{"num_hidden_layers": 9, "hidden_size": 256, "num_attention_heads": 8, "num_key_value_heads": 8, "head_dim": 32, "intermediate_size": 1280, "vocab_size": 5811, "hidden_act": "tanh_gelu", "norm": "layernorm", "norm_place": "pre", "norm_eps": 1e-06, "positions": "rope", "rope_theta": 10000.0, "rope_fraction": 0.5, "qk_norm": false, "attn_scale": 0.177, "bias": "none", "tie_word_embeddings": false, "parallel_block": true, "init": "normal", "init_std_qkv": 0.0233, "init_std_o": 0.00549, "init_std_up": 0.0233, "init_std_down": 0.00245, "optimizer": "muon_variant", "learning_rate": 0.00773, "beta1": 0.95, "weight_decay": 0.044, "lr_head": 0.00945, "warmup_steps": 200, "schedule": "wsd", "decay_fraction": 1.0, "decay_shape": "sqrt", "final_lr_fraction": 0.0, "batch_tokens": 131072, "max_seq_len": 512, "doc_mask": true, "train_tokens": 698800000, "max_steps": 5332, "dataset": "wikipedia_en"}
MLP neurons of a small language model. Each row is named by its layer, matrix (up: input weights) and neuron, and shows model dimensions 0-95. Each number is 500 + 40 x the weight over its row's rms, rounded and kept within 0 to 999. Numbers have three digits each.
Before each neuron's rows is what it responds to, as a language model described it from the Wikipedia text at the highest values.

Fires on the space, currency sign (£, $), minus or decimal point right before a quantity, e.g. "total of 347", "received £3,500".
L6.up1218:561510465517434462500472516489484450485624575547502533431493472464507472527498536515455477521479454472432532525481493517412493471467468509444536546445563457528462507494480527563483557474521494540523484541469473506553502514569512443496446550481496509435529520496505447506504464430502501484

Tokens completing a nationality, ethnic or other adjective before a noun, such as Indian, T-amil, Finn-ish, Sy-rian, plus suffixes like -al, -ative.
L5.up1079:461562476547491577590486546439515506450509421512445442491478470437509462447464483466463475477455523494450479528563556475505496566505561482518485416538493520542493498551512513439529499477500532539432478494526477510487487484514494490513473517461484470541425591520485441464494540447484507531

Inner or final pieces of split words, strongest on "ult" in simultaneously, also var-ied, sem-i, gl-obal, plus table cells and line breaks in lists.
L6.up18:490429495480607499409477436532522483474524469420482496543438477533495492556555474451481542536587488437439448484462492496510517577518522400567508502466467484498439503490486463572515554565486461497529428499514498519475531502521563470467504503503559507477479502476473559472560449406509506552

The century digits 19, 20 or 18 that open a four-digit year after a date or "in", as in 1986, 2011 and the 1800s; weaker on "the" and "-ing" endings.
L5.up404:476471517461444548530491494546528504534546469551419540437474461486527438497439509532491506483481507431561468539524570468555530509479514498484534463518575565530471429507411500505500395497506436556493462436536566501511511552421457482570536478500526443547446454469577500516513518500571505465

Short word pieces in the middle of names split into several tokens, often foreign places or brands, such as Hang-z-hou, You-T-ube, Norwe-g-ian.
L4.up1180:497524415492555548469519449518521522500499533452428465477460460529471498579522413487463509481453429475576481527550487421496447469463476488474485494513523555506497541531556560540523534465531509524498489547547487510535513505467534562476514495486555495470469479459605420524488552494461505497

Determiners (an, a, the, his) just after a preposition or verb, opening a noun phrase, as in "in an interview", "developed a plan".
L5.up909:487506479476508503528510372478508502439527477484504506454518529540571425490466520478477473534489542493535483496528543467464527504526518515445502511513474491597483528502488492585495524523515507486580512498520479468459480510478582442581519500500512448531471511481407376452454549496535464580

Two groups: words that open a new clause after a comma or period, such as that, which, But, However, though; and fragments early in split words, such as b in barges, er in alerted.
L5.up470:531499502416531454474522473464473463515515436457420492510454521476548552515487462486457460468472574527466510494575488459517528547426544542435474487485575526454482569549561463472492498464457516444522527455513462520429511485518490555497514561545554458475488479541529513524496504533495520556

Tokens in sports and entertainment career text and tables, chiefly count nouns after numbers (games, seasons) and mid-word pieces of team or place names (Portadown, Karabük, Málaga).
L4.up945:526514475544476484492485469493498555532459568463541523476523522516478529494581554409529507546504574493464446472431500489504608425485515514542498448542481455555432524491519515499535514533449506536521530447515513464511495528525443511459510485534420479555516536511541535586489410570516488520

Later word pieces that finish a word split into several tokens (equ-al, lim-its, d-omin-ating), degree words (consider-ably, much, further, serious-ly), and blank cells after | in tables.
L4.up1155:530527454553453456494471500502493452500505478446485567436540517528504486483476539471499529487473520502454531460449445521433526514506516485464481575496456447516461543440547509547468531531487527464512468535573476504489535544573505471505453512512526507465383523487414549507483565425412549506

The first token of a predicate right after was, is, has, or as: articles like a, the, or the opening piece of a word (use·ful, achie·ves, dep·loy·ed).
L6.up705:493489510448503509483448471534475490529500440497495524464529547532529421498479559543477493478534500497480493463580496419488526409502483456465444479516481443428512551565510473492462497519477441448557550449531560548503489591536543427444531563481463538555576484525488515616551550564506545542

Final tokens or suffixes completing nouns for a person's job, title or role, such as direct-or, attorn-ey, botan-ist, actor, coach, often in biographies or credit lists.
L4.up553:507490516463560538535490472532472450570490485454532472481566443490485427546423508401453552457486535448442515586514591536490492533478547494444560489553471559445530534488494459447516522495513464525452368492528538587475495523509485527577507494541529493466457527458499427533503513478544494536

First fragments of proper nouns and words in sports and infobox lists (Seat, Liver, Real, qual) and table row-ending pipe-newlines.
L6.up47:454463460524491453424532466483457469559570502475522489565479502512517492548416511451598561566542485548508541463448485483408517510474462536569504459505434552373486555541476507466476489454473491438531526508456511470528523472462479448479530529495414503474460506498461542538490512563471482493

The century prefix 18, 19 or 20 that opens a four-digit year (In 1859, 1882–1894, 21 January 1985); weaker on scattered articles such as an and the.
L4.up509:536451505549449479521489527457502440483550486504389441481462528544508441514494495478499499495495510434487532530539527532603510460531557463527446512546535524510425463434510513500545515486536494454517480489514525480537445558519503477560512520466483513486400461541502435505509510605516525508

Mainly "that" introducing a clause after verbs, nouns or adjectives (explained that, hope that, so dedicated that); also number commas and mid-word pieces.
L4.up227:579498507528465515539461539481433456476451510586442559461477509483529454501565462515519513476556454483451477514469585491526493507410552457483487524464410443530521504509515493535510505530494501524507503465491533550481581481419512522386524546500520471515492463524434562400542534454479423515

The last token of a role or job noun that describes or comes before a person's name, e.g. footballer, musician, mayor, candidate, host, or a comma after one.
L5.up789:456535434496509433497580550550413509472522488538494482563549496470499521569468481426567463459491507465439482466494511442502553496413527494515595502495377498495502494473550506500514558471536474491535444572524544585478555513511524553512532500564469506505529471486551503504517546529521495468

Word pieces that complete or continue a proper name, mostly cities, states and regions (Lisbon, Barcelona, New York, Middle East), also acronyms (WHO, NOAA) and miscellaneous common-word fragments.
L6.up1183:416449521485499548550505421495531436473494456521519471485491461452478498498558390477475514513493505484438549447506484493493401484543480517491499572518533555427499440508573472495471500503501483511439516577579461519617488554503453477470495506476511536450503519523487471524467491516400497460

Word pieces or short words that finish an almost-certain word or phrase, e.g. h-abit, st-ol-en bases, Best b-ow-ling, a standout.
L5.up1003:457501443532591526502538520511426488474447450541500535509467461589411549498527518453492517537484521519475493453467504484513499521555485504491501475503434454514453496514524481497511543461527531416571575515506519531522428519531488452481518507483473423447446471480460530498479501491447590456

The token immediately following a number, mostly in stats tables and census or election figures: table separators | after counts, decimal points, thousands commas, % signs, and unit words (155,965; 100.0%; 46 | 30).
L5.up448:521582604570475478426523454470445501473547515465441562427513468521448504462536446461422518499501560545549511540481457570476515425445482470502500541534483527644444503506587437528486467506523468530469528552518502519552534532512460515547546452442551443503516545543442500526495500503483492527

Century digits of years and decades, especially after early, mid or late (late 1980s, mid-1800s, early 2020s), plus word-internal pieces of names and words such as Byblos, Frombork and enjoyed.
L6.up380:519523527531491510452544562479484521446484467492458469491551437530453468523405506518439509575486441480533534525484514490517454492482450455519467451472479500605582489497548472554502597584484464536459507529533533475535530526485561419506435492542513489486404566471548495544460528506474482524

Fires on the article a after verbs or prepositions (was a, joined a) and on capital A pieces after hyphens in names (Jalal-Abad, Beaux-Arts).
L5.up203:452492522507509578567453517444570490564572467532496504489534487456509452531483529525474532527503524547505535449466421496600511468452454467546491488487507524545591521397515543534535425475528496468463497376477559579483515498554522490504501489472488520469507515491482540516465520516490564511

Short subword pieces inside a longer word, often romanized Japanese names and rare or foreign words, e.g. Shim-az-u, Ak-ik-o, mag-az-ines.
L5.up1012:498495507491421579450512438509468500466466517551502531496477583417532517473479544474507466486479446479555487478437498501483515500511525508416496491453536500533520535581506485526478539502536484447366468491457483546522435532437499517566548534484476466550441471497475479558472496523521464474

Mid-word pieces in names, years and adjectives (friend-ly, Nor-ifumi, 19-73, power-ful), plus nationality or occupation words in biographies and lists (Czech, Japanese).
L6.up325:462438501513466577572495553427510534535486485466527532464500474466528461457536553478487429512535529481456495610524520441472527486468494471528484470519558541536449512522525493499549487568461555543491554428585485511487489470474424520531541498471476510510517548494480509466504478490449489443

The closing suffix piece of a word split into several tokens, mostly participles and adjectives, e.g. calc-ulated, raz-ed, compar-able, fabul-ous, plus "early" in "as early as".
L5.up809:448446449504481555490448409492555489545584566435494503471551531521550513479487485456527539465628520479507518517547470551504514529488502455566554464518475440448539521400501463463567499580467477587480469479480450494476535553453505488442424525507543432528505523468427512414510452513475481475

Pieces of nouns naming a person's role or occupation, often the final piece, such as midfield-er, command-er, curat-or, business-man, s-ellers.
L6.up101:496488462447499496479458504473489506567457478430466446423522460457524483455526541531445486491472451470509501560527618453547508500381514529450503451550465522465483465525551515527446428461527519505500468488490505522457522548449513500568566488489483531502481485466467416507490465549484510481

Determiners and modifiers like the, a, other, his, its starting a noun phrase after prepositions or participles: during the, citing a, throughout his.
L6.up816:488573482514501495514514446502521541494564577559502461567519553473569533467520509541484513553501473427515540520465446514504445503493512507528431559532483502496440534530515455490555519501552489536492544495601547510480476533468557540528548559490519497582512547446493556544490491425489504434

Opening or middle pieces of words whose ending is obvious, especially oper (opera, operator), fat-al, dest-ru; weaker on months and table separators.
L6.up992:481504442483488441490494510437465489538486528542483527524486457510400524556526488481555433523520507474491488523472530504415534489423583510482467523463526480576448494433537499487501412571551531537521440535505496504451543539557586515540469513460483500491523507532437547546408464507469528503

Head nouns or names completing a predictable phrase in biographical Wikipedia prose, e.g. his family, at his home, World War I, High School.
L4.up767:491485473369448531460596427542480483494489493476466439492526517451437468472460488451517455496541496526436533477471522494523484499476443539426522521453567531458454567428437531514543462468551521491447529538504510466453537591562546553506448417608527504443467443477408468561479482565484513491

Tokens where a new clause or predicate begins, such as that after reported or announced, is after a subject noun, sentence-initial I or S, and the title-to-body break in Wikipedia-style articles.
L6.up719:467541519450461515514446487474471458492542558475448509444480456478526537520499468464465474468568445447391446574579431512568506549486502445480482541531500481467547551521496531564527511482431472515543536499477557481528502508443472540567503493528524555465472483551458520476533418490421498535

Final suffix pieces that complete nouns for people or roles, like partner, All-Star, scholar, composer, Crusaders, librarian, plus following by/of.
L4.up56:508537508517505539504409479546486495500489449534557486548539473478531552486458490522492461512481460485461551513475545443437522517511519561422508492412434457512614374477480491440435440483580522528589459472537438527488476517474480523467537509465499542554537514495481489516515447446514460464

The bare space token just before a number in stats tables, heights and ages (ft 10, aged 78), plus a few mid-word fragments (high-s, beaut-if).
L5.up1165:482519518496504565524537397480605474473491536452503516525465475515532475521593492552466454483486442529474465497518454567500500462487458481510460571509483495515426517515479471575445478519523499595457566540517519494447487524531477485469493529549490497466583522464456546495485507482433433563

Pipe separators and numeric cells in Wikipedia stat tables, plus mid-word fragments of proper names, e.g. Fil-ip, An-a-heim, Olo-f.
L4.up50:468477495508554527469469548445503494512472557551482500480487432537511560517466487491532496405485462492435530474483573506499462483487533517473518524579440507529513521464529564506578520457513441467497410563440475589493587538518399507502513421534494471463535494540497448561511473610557505523

Hyphens joining compound modifiers or prefixes mid-phrase, such as long-term, red-legged, co-chairs; also score en dashes and breaks after article subtitles.
L4.up1084:558490471515531545448491480490465495562470476572428500529441518515539496527444480511482482549467525545568420501493476509584531547503643463535559416483535467491428502511472456533549535537483565512491484504527486518532528482470581531529475520514584532432561455489536472507497535477530452448